{"n_layer": 19, "head_dim": 128, "activation": "gelu", "bias": "none", "tie_embeddings": false, "parallel_block": false, "init": "normal", "init_std_up": 0.0388, "lr_mult_o": 1.08, "lr_head": 0.00469, "warmup_steps": 200, "final_lr_fraction": 0.05, "seq_len": 512, "train_tokens": 1327000000}
MLP neurons of a small language model. Each row is named by its layer, matrix (up: input weights) and neuron, and shows model dimensions 32-95. Each number is 128 + 32 x the weight over its row's rms, rounded and kept within 0 to 255.
After each neuron's rows, "fires on" lists the tokens most often at its 100 highest values on Wikipedia text that the model never trained on. A number after a token or word is its count.

L14.up91 [173  93 117 127 126 159 151 106  58 113 119 112 111 100  99 153 126  93 102 132 183  86 139 111  82 113 132 142 127 108 129  68 126 124 103 122 166 126 137  95 188 124  67 152 159 164 167 149 201 160 148 122 126 125 123 108  77  90  84 179 162 157  80 101]
fires on: " | " 24, "| " 19, "; " 10, "1" 7, "2" 4

L13.up1893 [111 111 163 108 105 128 100  97 120 102 109 115  88  79 102 111  86 113 126 197 137 113  81 138  73  78 156  83 165 100 171 156  97 146 122  88 162 131 198  66 115 141 134 166 124 151 149 211  98 139 140 132 171  95  77 132 172  79 104 145 101 144  61 110]
fires on: ", A" 14, " A" 11, "- A" 10, ": A" 8, " | A" 8, " As" 7

L14.up1858 [183  78 118  56  95 111 136  92  94 135 148 157 163 166 132 100 165 142 107 112 108 176 121 205 123 127  66 162 111  85 126  76 142 117 118  75  54 131  52 126 114 138  73 166 141 134 146 130  79 101  98  99 143  77 150 101  77 148 134 115 194 156 125 127]
fires on: "\n" 23, "\" (" 16, "i (" 16, ") (" 12, " as \"" 5, "\n\n" 5

L13.up1854 [145 148 111 121 111 105 137 106 100 154 130  97 125 152 148  84 165 145 173 141 128 137 173  97  94 156 149  69 134 108 144 113  86 126  68  99 152 142 146  96 136 109 128 110 164 184 123 114  67 106  80 142 156 101 166 181 126 130 152 163 122 115 122 151]
fires on: " L" 37, " W" 17, " only" 5

L14.up1431 [ 72 125 159 120 104 102 209 159 138 169 131 141 103 153 100 149 114 106  98 118  80 127 115 142 135 102 112 146 129 157 143 129 104 175 106 113 104 173 104 172 129 123 157 137 150  96 106 137 118 154 107 166 129 132 121 168 152 127 131  96 104  77 154 110]
fires on: " St" 14, "St" 12, " | St" 8, ", St" 7, "st" 6, "- St" 5

L14.up1483 [ 34 133  76 130 170 182 127  68 124  97  94 137 109  89 101 184 156 102 118 134 110 129 253 201 133 127 123 116 110 121  81 138 112  95 143 154 124 158 108 105 108 134 156 101 141 139 137 220  99 168 154 147 134 115 136 154 135 112 112 138 120 179 153 115]
fires on: "s" 91

L13.up60 [231  99 132 166 102 142 125 104 146 140 116 182 165 148 149  67 188 179 119 143 132 166  78 143 147 121  90 169 168 113  91 130 124  92 140 141 117  99 107 135 109 148 102 121 176 111 138 138 117 121 156 137 137  73 131 145 143 134 159 136 154 161  98  68]
fires on: "i (" 36, ") (" 22, " " 9, "o (" 6, "s (" 4

L14.up1826 [176 169 136 145 169  88 125 184  98 148 102 123 108 164  91 169 155  84 144 154 115 184 121  88 124 127 201 166 165 149  98 112 142 135 148 117  78  99 113 123 183 205  89 176 107 152 176  89  99 106 180 145  89 115 145 170  95  98 149  85 140 155 113 207]
fires on: "- " 25, ", " 15, "| " 14, "2" 7

L13.up134 [175  77 100 124 111 116 117 145 160 128 130 181 110 174 144 132 138 146  85 172 131 121 152 129 152 157  87 104 142 140 136 136  42 148 138 127 167  50 197 154 127 145  65 136 139 161 107  81 105  95 175 133 100 164  96  64 137 147  92 192 155 159 112  86]
fires on: " Z" 22, " w" 12, "oz" 5, " z" 5, "z" 5, " \"W" 4

L14.up795 [149 141 104 165 130 124 139 152 115 122  79 141  91 185 135 146  85  93 120 101  69  60 135 117 112 164  82 179 138 133  90 130 118  90 136 157 142 180 113  90 146 100  38 145 117 115 147 112 100 172 124  86 109 146  99 111 108 105  82  89 122  95 202 127]
fires on: ", " 16, "| " 15, " from " 10, " in " 8, " " 6, " (" 6

L13.up309 [155 140  90 115  87  90 144  84 123 130 151 147 113 147 125  95 145 125 126 137 166 144 102 151 218 124 199 131 137 110 134 118  64 126 136 118 146 164 184 143 170 147 123 140 156 195 144 150 134 135 147 183  96  82  58 129 152 109 158 175 136 121 159 139]
fires on: ": A" 18, " A" 15, "- A" 10, "A" 9, " | A" 8, ", A" 6

L14.up894 [164 149 190 141 106 119 134 101 119 149 128 132 158  58 109 127 155  95 100  79 160 149 148  85  96  87 146 100 165 124 127 153 153  99 142 124  67 146 167 125 150  87 177 121 107 173 123 138 102 165  94 192 119 151 125 145 109 114 150 105 107 176  87  90]
fires on: "-" 15, " | ISBN " 12, "978" 12, "CLC" 10, "0" 10, "." 4

L13.up153 [ 83 113 157 141  76 172 100 118 137 126 209  93 132 120  61  63 160 112 139 144 132 116 133 141  80 105 164 169 138 137  87 162 184 106  72 149  42 131 129  53 159 126 137 131 132 186  77 120 145 132 169 136 124  77 163 159  37 131 114 180 186 120 142 189]
fires on: "." 40, "," 12, "}," 4, " s" 4

L13.up858 [130 193 164  82 147 106  98 155 196 157 155 141 127 151 150 111 145 120 166 141 114 122 169 114 125 127 135 129 121 157 137 103 121  82  82  81  96 145 182 153 130 105  78 109 171 103  96 143 138 132 120 172 137 126 163  97 169 126 105 142 113 146 122 170]
fires on: "===" 21, "==" 15, " ===" 14, " |" 13, "====" 4

L14.up1129 [120 138 118 139 140 147 163  87 133 131 153 143 154  74 167 189 117  90  97 136  93 194 176 144 141  77 115  76 135  92 128 137 133  97 150 151 153 140 248 161 148 141 134 137  94 143 133 195 118 149 156 130 103 161 152 140 116 122  97 118 113 147  97 109]
fires on: "ers" 19, "er" 18, "es" 13, "s" 11

L13.up1434 [ 95  91 113  95 127 157 118 151 134 145  90 150 130 169 141 142 173  73  68 116  73  99 104 128  97 126 133 139 184 163 110 105 190 126 131 173 157  84 143  96 118 131 132 128 136 107 137 174  19 128 127  79 105  47 130 110 143  65 200 148 130 109 158 119]
fires on: "2" 75, ", J" 5, "J" 4

L13.up1377 [137 153  60 172 164 137 124 168 133 152  99 155 108 146  74 108 118 169  67 171 105 110  87  29 109 206 122  97 127 146 101 154 101 127 146 139 113 124 168  70  74 146 109 103 117 132  77 126 172 173 117  99 144 133 177 160 162 129 123 139  97  84  91  92]
fires on: " W" 29, " w" 6, "z" 4, " Man" 4, " port" 4, " | ." 4

L14.up1744 [ 88  99 114  81 155 130 104 133 130 114 118  96 124 111 132  81 189 109 187  87 126 113 123  81 140 142 128 139 104 151 124 187 130 140  86 124  93 105  80 142 174 117 123 169  94 141 163 147  91 141 102  59 150  96 111 108 176 148 141  87  92 115 138 112]
fires on: "\n" 62, "2" 5, "1" 4

L14.up368 [163 108  91 128  85 159 174 183 140  89  61 113 183 130 172 120 174  82 148 164 102 102 141 148 104  94 100 135  68 162 160 119  96 140 128  90  65 110 136  66 122 100 136 128 141 165 168 130 155 190 134 130 125  77 104 171 184 137 118 114 103 133 113 166]
fires on: " | " 69, ") | " 7, " | +" 6

L14.up788 [164 147 149 135  68 142 125 185 170 122 181 173 179 162 155 112 140 154  93 138  95 132 150 162 135 116 131 123  85 104 113 131 113 137 137 138 166 149 120 181 103 124 123 170 128  98 109  70 108 101 128 119 167  83 100 132  88  99 119 148 168 147 110 171]
fires on: "===" 27, "==" 27, " ===" 19, "s==" 5, ":" 4

L14.up1016 [ 83 115 138 170 148 132 103 103  98  87 132 163 170 126 189 160 134 107 117 166 109 171 173 115 105 162 157 133 166 146 153 170 116 126 101  94 162  93 164  53 149 109  75 132 142 109 172 129 185 167  98 108 149 130 164  95 181 100  87  75  79 131 175 186]
fires on: "a" 45, " and" 8, " in" 7, "ance and" 5, " May" 5, "antha" 4

L13.up1905 [144 125 146 180 101  70 112 110 133 165 160 107 156 119 153  68  59 159 111 148 107 128 160  94 150 115 104 154 177 133 181 128 170 115 153 120 117  82 216 150 105 131 129 129 134 130  87  51 102 141 156  91 109 151 155 118 169 184  88  92 132 144  66 164]
fires on: " | " 26, "|---|---|---|---|" 16, "2" 7, "|---|---|---|" 6, " | +" 5

L14.up536 [131 164  77 108  67 121 149  77 152 137 185 124 130 199 142  93 107 129 121  75 159 154 101 118 123 147  94 114  91 221 140 123 200 136 141 102 163 123  89 130 147 100  80 152  94 125 153 124 155 139 116 168 120  92 149 158 170 139 195  85  90 113 119 101]
fires on: "1" 32, ":" 11, "." 9, " around " 6, " about " 6, " over " 5

L14.up1819 [124 131  88 137 184  96 137  53 128 123 101 154 113 161 165  82  69 148 111 131 129 117 114 140 129 146 137  82 111  92 112 156 114 112 188 142 174 141  93 115 154  93 108  59 110 155 133 118  45  93 107  72 193 161 115 100 151  84 150  96 149 137 122 137]
fires on: " (" 44, " \"" 16, "527" 4

L13.up1096 [148 106 154  82 125 131  81  84 185 187 149 116 160 101 162 113 155 126 139 116  73 125 159 161 170  89  83  71 168  86 143 114 116 153 119 140  93 137 129 159 160 113  53 159 199 139 162 150 152  53 123  96 112 126 122 144 119 140 123 147 153 138 175 157]
fires on: "==" 37, "===" 15, " ==" 7, " ===" 7, "s==" 4

L14.up1760 [140  99 119 110 122 172  98  87 185  70 118 123  80 153 128 129 104  89 114  84 110 165 186 131  68 118 130  89 180 136 133 103 158 123 142 130 198 111  99 174  83 105 153  70 137 130 184  96  92 170 126  95  94 151 125 113 153 165 118 140 114  83 157 172]
fires on: "2" 83

L14.up1768 [137 114 151  99 100 136 129 106 144 133 111 128 137 102 105 113 158 116 104 130 159 127 145 162  96  60 137 178 122 162 144 165 196 141 137 154 108 127 164 108 103 118 100 135  71 188  98 172 149 120  99 106 108 127  85 163  42 133 170 146 115 160 101 162]
fires on: " V" 21, " of the" 18, " K" 9, " on the" 6, " at the" 5

L13.up369 [164 107 121 131 140 149 123 144 144  88 116 161 175 141 131 145  83 121 119 144 128 163 138 151 156 152 103 145 114 191 110 129 159 146 176 136 133 175 159  78 177 110 161 108 194  86 136 136 107 153 134 114 133 158 131 146 139 112 140 106 101 220 108 131]
fires on: "-" 21, "; " 21, " | " 12, "(" 4

L13.up184 [154  91 133 126  85 121 156 146  81 137 124 139 112 125  97  61 145 135 134 137 104 118 133 122 143 142  90 191 133 159 164 167 172 110 183 113 108 131 170 121 154 129 136 127 121 104 101 135 136 164 102 167 116 105 142 122 166 132 192  64 171  79 184  96]
fires on: "." 27, "-" 21, "om" 10, "et" 4

L13.up1863 [ 97 162 118 129  83 139 178 130 125 147 173 160  97 130  94 123 104 183  93 103 190 106 193 136 135 126  99 118 120 137 129 115 188 103  84 142 115 153 167 117 129 144  98  90 134 114  99  50 104 161  63 116 125 130 135  98  62  71  69 187 162 106 112 146]
fires on: " =" 27, " ===" 16, "==" 9, " ==" 8, "==History==" 5

L13.up1421 [150 145 181 117 114 140 103 148  96 148 150  77 108 153 158  54  89 139 107 128 163 140 159  96 163 146  66 144 184 127 147 161 167 155 125 107  86 139 135 159  96 197 138 169  80 113 177 154 131 112  88 114 110 125 127 107 125 152 142 101 131 113 183 157]
fires on: " Sh" 29, " sh" 22, "- Sh" 17, ", Sh" 9, " | Sh" 6, "Sh" 4

L13.up1646 [156 145 128 161 126 128  71 142 100 126 110 132  78 115 120  86 170 157  80  95 198 155 117 177 145 118 171 171 165 171 126 120 134 153 131 122 104 179 162  99 103  97 148 128 112 145 124 122 140 136 141 147 162 151 134 123 124  77 140 131 139  69 127 115]
fires on: "1" 54, " in" 4

L13.up328 [115  90  79 124 158 114 135 150  77  98 216 145  92  72 136 126 182 169 151 138 113 109 136 157  82 166 150 129 174 179 222 156 136 102 130  82 170 155 159 140 156 130 108 136 128 133 149  88   8 114 159 141 192 158  80  60 121 144 156 169 138 115 100  82]
fires on: " sh" 18, " F" 12, " Sh" 7, "f" 5, " | Sh" 5, " in the" 5

L14.up1372 [127 148 137 131 163 116 183 171 133 137 122 202 132 105  85  82 105 110 126 165 128 169 122 105  52 149 167  93 146 119 141 124 155 147 112 180 133 200 104 117 154 127 183 201 198 122 126 161 154 125 160 155  59 102  81 158 183 202 142 134 102 130  90 103]
fires on: " | " 58, "; " 17, "| " 6, "% | " 5

L13.up737 [143  26  96 153 163 147 130  73 157  70 149 162 151 107 104 125 113 141 126  93 187 112 164  98 143 164 134  78 132 150 134 133 121 196 131 123 145 136 100  71 116  94 133 111 165 143 145 154 148  96 107 133  98 128  83 169  92 129 135 124 197 100 175 140]
fires on: " | " 32, " " 15, "% | " 5

L14.up1438 [157 126 111 120 126 130  91 104 120 169 147 143 174 163 168 152 140  91  81 184  81 184  90 144  59 140 155 169 150  95 118 110 145 137 159  74 191 132 150  97 179 118 111 181 160 147  87 122 191  87 136 175 143  61 125 136 131 155 121 140  95 167 132 123]
fires on: ":" 81, "′" 7, "." 7

L14.up807 [172 165  90  95 204 106 115 145 142  92 114 178 156 156 105 173 116  52  78 106 145 189 151 131 144  89  37 175 132 170 108 121  98 143 128 150  45 136 138 102 109 149 153  69  92 130 112  91 131 180 131 131 128 155  68  99 138 113 136  96 124 143 126 123]
fires on: "|" 17, "\"" 17, " |" 8, "\n" 5, "-" 5, "”" 4

L13.up944 [ 83 158 136 157  94 157 114 108 100 119 125 145 136 192 103 140 201 145 130 161 107 146 119 120 138 161 133 130  90 193 201 123 132 183  89 119  77 159 102 133 140 117 189 130 107 162 103 145 204 179  99 124 151 121  95 126 164 100 160 170 118 166  59 145]
fires on: ":" 67, " pm | at" 8, ";" 7, " | " 5

L13.up1019 [125 107 113 144 135 160 139 119 129 171 161 120  89 154 131 180 133 136  87 119 141 148 116  96 159 147 140 183 128 129 188 144 125 105 139  88 146  75 147  90 126 160  78 122  73 125  48 151 195 129 160 143 114 167  93 156 111 100 181 143 168  74 139 154]
fires on: " K" 38, " C" 10, " dent" 4

L14.up1459 [106 139  90  94 119 177 110  68 134 113  61 157 140 133 125  99 131 106 100  78  75  92 128 128 138 165 131 113 114 162 217  79 115  82  88 113 162 177  67  64 149 126 141  82 140 177 165  87 129 113 126 125 111 110 129 142 115  88  72 139 156 142 113  75]
fires on: "2" 58, "1" 10

L14.up605 [127 169  88 103 140  80 172 115 112 129 122 140 107 118 118 101 103  71 142 156 111 188 164  77 148 177  64  91 122 112 100 142  87 177 115  91 150 167  63 121 127 190 113 174 192 130 205 175 121  93  95 134  84 118 108  81  23 143 167 113 121 134 160 113]
fires on: " | " 26, "% | " 10, " |  | " 10, " (" 5, ") | " 4, "1" 4

L14.up879 [ 51 102 103 148 177 129  68 122 109  85 100  86  87 125 147  69 131 113 100  95  77 118 119 143 125 149  94 128 101 129 163  91 113 171  84  86 128 134 123 131 159 132  56 146 166  59 125 154  88 107  89  89 154  97 100  76 146  85 208 166 140 185 158 139]
fires on: " John" 15, "3" 13, "1" 11, "2" 7, " treas" 5

L13.up1347 [106 187 172 129 111  97 124 170 108  78 167 102 118 143 185  63  89  97 140 103 124 122 135  94  84 113 152 142 114  92 110 105 139 103 105 139 110 147  83 112  94  76 193 131  92 192 119 158  68 108 137 124 165 146  84 150 154 131 146  88 150 155 144 203]
fires on: "il" 19, "al" 14, "im" 8, "l" 6, " D" 5

L14.up1040 [161 130  97 106 119 122  82 184 124 106 140 156 176 152 127  82  91  90 169 103 166 181  88 107 135 153 141 193 180 123 113 135 156 129  82 113 140 107  64 134 218  66 132 113 134 159 128 111 148 119 221 133 152  90  81 172 185 181 101 153 123 117  60 127]
fires on: " | " 24, "–" 17, "| " 9

L13.up1361 [137  78 179 132 172 131 171 125 145 113 123 118  65  93 154 120 167 122 137 109 116 122 121 191 140 132 113 162 124 131 131 141 189 135 134 135 162 174 168 141 169 167  72 115 125 122 161 107 120  73 121 157 148  69 145 124 162 129 160 139 197 116 126 161]
fires on: "uk" 44, "uzuk" 23, "." 14, "ak" 4

L13.up1761 [180 116 101 113 117  94 131 140 108 169 154 101 118 129 139 148 137 129  83 175 117 162 140 117 129 171 140 109 125  89 210 158 180  87 113 138 116  92 100  74 228 127 125 167  81 131 135 126 150 142 103 159  87  99 105 145  75 112 141 126 102 154 121  53]
fires on: ":" 56

L13.up1924 [156 140 111  89 128 207 171 124 121 109 179 155 130 141 115 136 160 129 114 125 133 131 163 188 150  75  95 112 130 149 146 193 107 121 138 159 126  89 151 157 140 196 126 123 108 114  90 139 165 125 135 125 152 142 148  92 129 150  63  74 153 116 110  40]
fires on: " | P" 15, ", P" 14, " (P" 10, ": P" 8, "| P" 7, " \"P" 7

L13.up775 [ 74 128 143  82 129 113 150 119 124 147 157 119 132 154 117 164  95 148 149 127 128 126 166 159 102 106 153 131  74 149 112 143 174 134 135  99  88 126 157  99 168 179 119 154  93 160 163 145 155 167 101 114 141 170 159 113 118 142 102 139 151 109 103 133]
fires on: "." 85, "f" 5

L14.up683 [127 104 123  99 102 131 122 138 164 105 102 146 115  81  71 156  85 134 171 148 116 147 150 134 113  93 151  97 219 137 112 182 132 147 116 128 137 138 136 128 161  63 116 106 119 147 105 144 112 177  99  94  71 107 135 117  74 140  90 116  84 107 142 156]
fires on: " | " 37, ") ISBN " 13, "| " 7, "." 6, "-" 5, ") | " 5

L14.up225 [166 127  97 155 154 137 125 182 151 116 157 130 129 114  83 146 117 150 115 105  90 110 145  93 145 183 132  87 151 180 158 181 169  91  70 118 126 131 112 136 112 116  97 116  65 187 191 107 109 118 205 155  99 152 119  91  80 210  99  87 154 124 123 165]
fires on: "," 37, " Sh" 6, " sh" 5, "." 5, " | ." 4

L14.up1775 [224  74 110 150 134 126 101 112 116 110 135 128 157  66  85 125 115 146  64  71 130 111 146 165 195 134 100  93  50 127 138  49 122 118 131 133 129 151 105 154 152 142  84 147  93 117 149 191 163  96 136 141 155 150  95 175 120  97 110 181 159 150 135 165]
fires on: "1" 28, ":" 22, "2" 17, " | + " 4, "| " 4

L13.up744 [ 89  73  73 114  99 152  65  56 135 118  86 144 134 147 106 167 113 157 110 161 113 183  97 103  96 103 148 127 157 111 170 135 108 134 137 164 170 119 102  89 162 153 128  95 125  85 139 122 100 110 103 216 138 107 125 104 156  69 110 146 120  89 103 154]
fires on: " \"" 42, "-" 15, " high-" 4

L14.up1125 [156 158 143 112 114 139 154 139 136 129 126  93 142 166 134 164  94 132 129 101 135  86 115 119 147 121 189 235 163 143 133 114 144 122 146 136 155 163 153  98 167 131 116 146 110 100 122 100 164 103 152 116 146 115 141 139 113 200 130 127 126 145  94 123]
fires on: ", " 23, " (" 19, " in " 16, "- " 5

L14.up1331 [ 94 133 155 183  91 138 177 116 147 160 141 105 151  97 117 134 146 165 189  97 170 150 172 119 115 125  99  72 114 138 127 106 167 113 102 131  83 116 168 150  92 157 138 120 136 188 142  82 101 135 159 103 144  87 148 120 127 146 144 123 131 192 129 170]
fires on: " | " 21, " |  |  |" 18, " |  |" 14, "; | " 5, " / " 4

L13.up385 [ 81 146 132 110 179 125 121 133 131 120 100 128 128 161 140 158 162 125 136 131 147 120 124 167 103 106 165 110 149  93  80 225 177 103  45 176 147 109 174 107 160 169  23 129  73 154 132 110  51 114 138 114  83  86 153 135 152  89 122 106 127  90  80 132]
fires on: "," 100

L13.up475 [167  64  94 157 135 154 152 165 130  80 164 111 134 127 125 143  48 140 161 105 135 185  91  61 120 101 152  89 137  80 185 132 123  48 119 126 146 107 125  71 119 105 135 103  48 104 117 123 134 172 122 124 151  96 153 133 149 183  70 139 150 164 165 190]
fires on: "–" 25, "2" 23, "| " 17, "- " 4, "1" 4

L14.up1561 [101 100 131 104 115  76 143 115 135 126  84 160 175 122 113 120 125  92 121 117 109  76  83 109 112 205 158 157 121 133 162 173 105 163 140 156 134 143 187 132 135 133 144 133 113 128 114  89 160 115 177 113  58 117  94 182 107  71  81 131 113 124 132  92]
fires on: "," 51

L13.up742 [105 124  97 113 187  99 128 167 121  86  73  94 120 182 145 151 171 120 149 151 127 114  74 127 147 100 120 120 176 224 132 118  85 190 109 112 177 144  96  69 123 109 121 146 192  70 140 105 166 139  99 121 125 117 118  92  50 188 188 122 150 162 143 106]
fires on: " | " 24, " by" 20, " at" 5, "ed by" 5, " By" 4, ", he was" 4

L13.up1038 [ 58 124 158 125 200  68 141 113  75  76 129 144  91  55 149 122 144 115 130 125 140  96 187  76  81  92 150 150 100 199 164  77 110 115  93 145 125 114 184  66  98 128 153 139  67 196 107 121  92 147 135 153 122 144 118 127 166 129 143  91 149 118  91 142]
fires on: " | " 79, "-" 4

L14.up1634 [149 117  80 147 122 127 105 128 141 153 166 128 169 173 146 156 116 122 130 130 103 143 196 119 186  87 153 154 161 194 141 124 125 113 105 124 122 100 171  29 136 149 157 158 160 172 182  86 144 137 125 156 108 149 163 186 112 167 102  76  51 141  80  84]
fires on: " | " 29, " " 7, " | X | " 5, "k" 4, " B" 4, " W" 4

L14.up1869 [135 178 149  83 129 154 106 185  88 121 145  98 131 170 163 151 138 130 127 162 142 125 140  92 131 135  99 137 112 135 114  97 136 121 147 101 106 108 136 143 153 182 118 138 135  66 164 146 167  46 133 100 115 186 188 121 105 100 122  88 185 180 122  95]
fires on: "1" 20, "| " 18, "–" 14, " | " 10, "2" 9, " | Team " 6

L14.up348 [113 153 171 110 109 120 125 170 121 124 136 198 127 157  74 107 131 158 130 144 126 153 194 123  94 201  96  67  92 121 129 125 131 146 135  83 115 106 141 187 127 101 112 143 121 152 108 135 160 144 136 100 183 167 103  57  89 123 149 154  84  92 122 130]
fires on: " |  |" 26, " ===" 14, " |" 10, " |  |  |" 9, " ==" 8

L14.up59 [108 113 132 185 102 149 139  45 138 146 175  97 152 126  50 133 121 154 131 127 120 129 103 119  66 122  98 133 175 169 112 121 141 199 138 152 140 171 164 172 129 186 135 149 145 109 124  97 163 160  86 127 152 118 134  92 171 100 166 114 129 117 150 197]
fires on: " | " 47, " |  | " 6, "% | " 5

L14.up1239 [122 154 130 179 116 135 120 101 156 163 210 144 150  78 167  84 147 121  60 124 105 190 128 121 122  63 159  92 150 130 160  80 145  81 144 104 113 145 120 146 101 132  74 134  82 155 131 106 117  96 170  99 128 117 134 157 139 114 171 127 173  76 130 150]
fires on: "1" 74

L13.up1105 [110 156 117 177 158 191  88 128 144 111 128 106 130 109  79 159 149 130  49 101 121  66 147  90 175 118 169 126 198 106  74 130 130 134 127 118 121 160 145 150 138 137 112 136  86 127  89 130 175 122 135  91 120 154 145 109 137 114 115 116  92 186 183 142]
fires on: "1" 29, "2" 27, "| " 23, ":" 7

L13.up460 [122 136 126 130 181 157  96 135  86 122 114 146  87 167 136 166 105 109 116  78 128 138  98 138 119 120 121 135 156 101 114 107 161 120  45 124 176 171 200  94 255  86 115 120  90 102 137 158 172 116 153 144 119 124 132 142  81 115 173 102 144 131 146 134]
fires on: "1" 22, " " 14, " | " 8, "." 7

L13.up1187 [156  97 148 107 115 149 148 104 149  67 144  78  78 133  91 150 150 123 143 169  94  77  83  58 108 143 118 136 165 143 113  99 138  77 174  88 122 124  93 153 159 178 156  84 131 181  82 159 177 198 137 153  38 112  95 152 181 174 122  64 100 139 144 129]
fires on: "." 71, "-" 12, " | " 5

L14.up1152 [116  43 188 134 157 110 213  70 160 144 148 156 148 115 109 123 130 155 140  98 126  85 140 167 121 103  96 115 132 154  90 167 137 106 128 121  87 221 114 162 146 157 134 132  98 138 114 124 132  55 123  84 131 133 174 176 159 166 124 106 139  85 215 162]
fires on: "." 42, " | " 20, " " 8

L13.up1518 [138 124 123 111 127 131 105 168 130 117 133 125 115  93 134 107 134 128  90 104  65 154 110  51  92  87 119  89 138 192 115  99 157  86 155 114 162  99 192 140 177 145 107  96 145 177 138 108 132 107 177 104 106 148 116 142  97 167  90  98  66 124 126 162]
fires on: "." 24, " w" 16, ":" 15, "-" 13, " W" 7

L13.up1061 [129 136 141  64 189 186 120  99 148 117 130 140 160 132 101 155 157 110 113 154 158 117 132 117 168 186 208 117 136 104  82 140 112 101 161 149  95 128 143 147 142 123 124 158 147 189 188  96 103 190  94 103 134  84 101  96 123  84 159 113 114 102 150 147]
fires on: " | " 35, "| " 20, ") | " 13, "2" 9, "1" 5, "–" 4

L14.up1429 [203  93  65 137 143 162 171  76 200  84 121 171 125 111  81 155 149 114 136  91 165 112 178 149 150  73 121  83  96 217 156 123 122 142  89 144 139 136 175  65 108 115 171 139 109 177 157 137 111 161 121 124 139 167  90 116  98 125  94 136 114 132 146 120]
fires on: " | " 65, " | X | " 6, "." 5, " |  |  | " 4, " | −" 4, "% | " 4

L14.up1373 [114 139 104 128 169 148 147  81 153 132 106 108 164  57 161 133 163  77 141 139 150 144 183 153 123 137 126 116  84  70 161 159 108 140 141 204 135 114 109 107 173 119 105 119 108  89 183 139 127 155  90 164 145 119 133 125 155 121 114 133 158 158 153  94]
fires on: ", which" 28, ", and" 18, " She" 15, "\"" 11, ", it" 7, " she" 5

L14.up962 [129 120 120 128 157 204 114 147 176 136 104  84 147 146 139  78 115 108 164 123 148  87 111 181 146 149 134 112 184 164  78  84  83  72 106 126 146 142  79 105 149  85 150 115 120 128 114  95  92 177 144 111 105 117 139  78 200  99 126 129 143 162 132 117]
fires on: "1" 22, "| " 16, " (" 9, ", " 6, " August " 4, " in " 4

L14.up1356 [155 108 104 133 104 172 111  10 140 129  70  87 141 118 169  93 123  94 104  91 157  57 140 200 119  88 126 113 138 189 162 115 114 137 122 111  91 199 225 123 141 103  77 122 163  99 131 132 196 148 148 169 147 178 104 142  98 128 131 154 109 107 114 116]
fires on: " | " 49, "; " 7

L13.up1411 [136 146 102  64 118 118 133  97 123 124 146 109 154 176 104 129 187 188 108 104 127 102  78 181 138 145  95 131  81  99  69  52 122 124 105 127 112 107  94 124 179  92 188  88 154  95 187 132  89 131 110 141 149  90 154  99  71 191 156 113 143 170 173 115]
fires on: ", " 19, "- " 18, "| " 9, " in " 6, " to " 5

L13.up629 [164  82 132 147 138 147 107  66 106 148  74 191 114 135 157 102 132 159 114 117  91 162 116 113 123 144 113 102 162 167  98 151 148  84 151 135  80 116 111 153  66 144 118 139 186 108 162 111 112 106 123 150 171 104 119 129 132 137 110  57 126 137 120 134]
fires on: "\n" 39, "\n\n" 19, ", J" 8

L13.up486 [109 143  82  53 135  57 137  82 132 152 201 140 152 129 104 123 102 131  84  99 124 100 109 138  87 145  82 145  69 154  52  79 148 191 131 102 139 121 132 119 127 119 194 190 157 109 198 133 198 109 109 160 167 106 149 121 176 129 113 164 167 153 148 108]
fires on: "." 25, ":" 22, "1" 19, "2" 14, "-" 4

L13.up1563 [221 124  43 134  63 168 125 129 166  88 136 108 162  99 138 125 144  90  62 107 102 114 145  93 139  95 127  94 123 152 144  88 127 167 117 142 123 166 139  82 126 103 129 123 143 148 155 192 147 129 108 128 124 147  99 132 169 100 191 159 155  97  69  83]
fires on: " | " 59, " " 12, ") | " 8

L13.up1703 [117 121 156 135 144 147 167  43 148 111 108 149 153 116 188 198 123 107  99 115  88 157 193 135 128  77 139 102 152 124 113  86 133 118 117 139 168 150 138 162 184 180 133 100 109 120 119 198  91 113 136 163 108 121  78 135 171 144 116 149 149 158 137 121]
fires on: "ing" 22, "s" 20, "- R" 10

L13.up664 [103 105  95 155 120 134 138  82 160  93  54 107 108 117  61 100 163 151  82 105 104 152 115  95 113 165 106 118 151 157 186 173 131  58 140 130 129 104  98 166 121 161 116 153 117 159 147 129 196  77  69 185 112 147 147 140 141 116  81 166  71  66 108  94]
fires on: " (" 84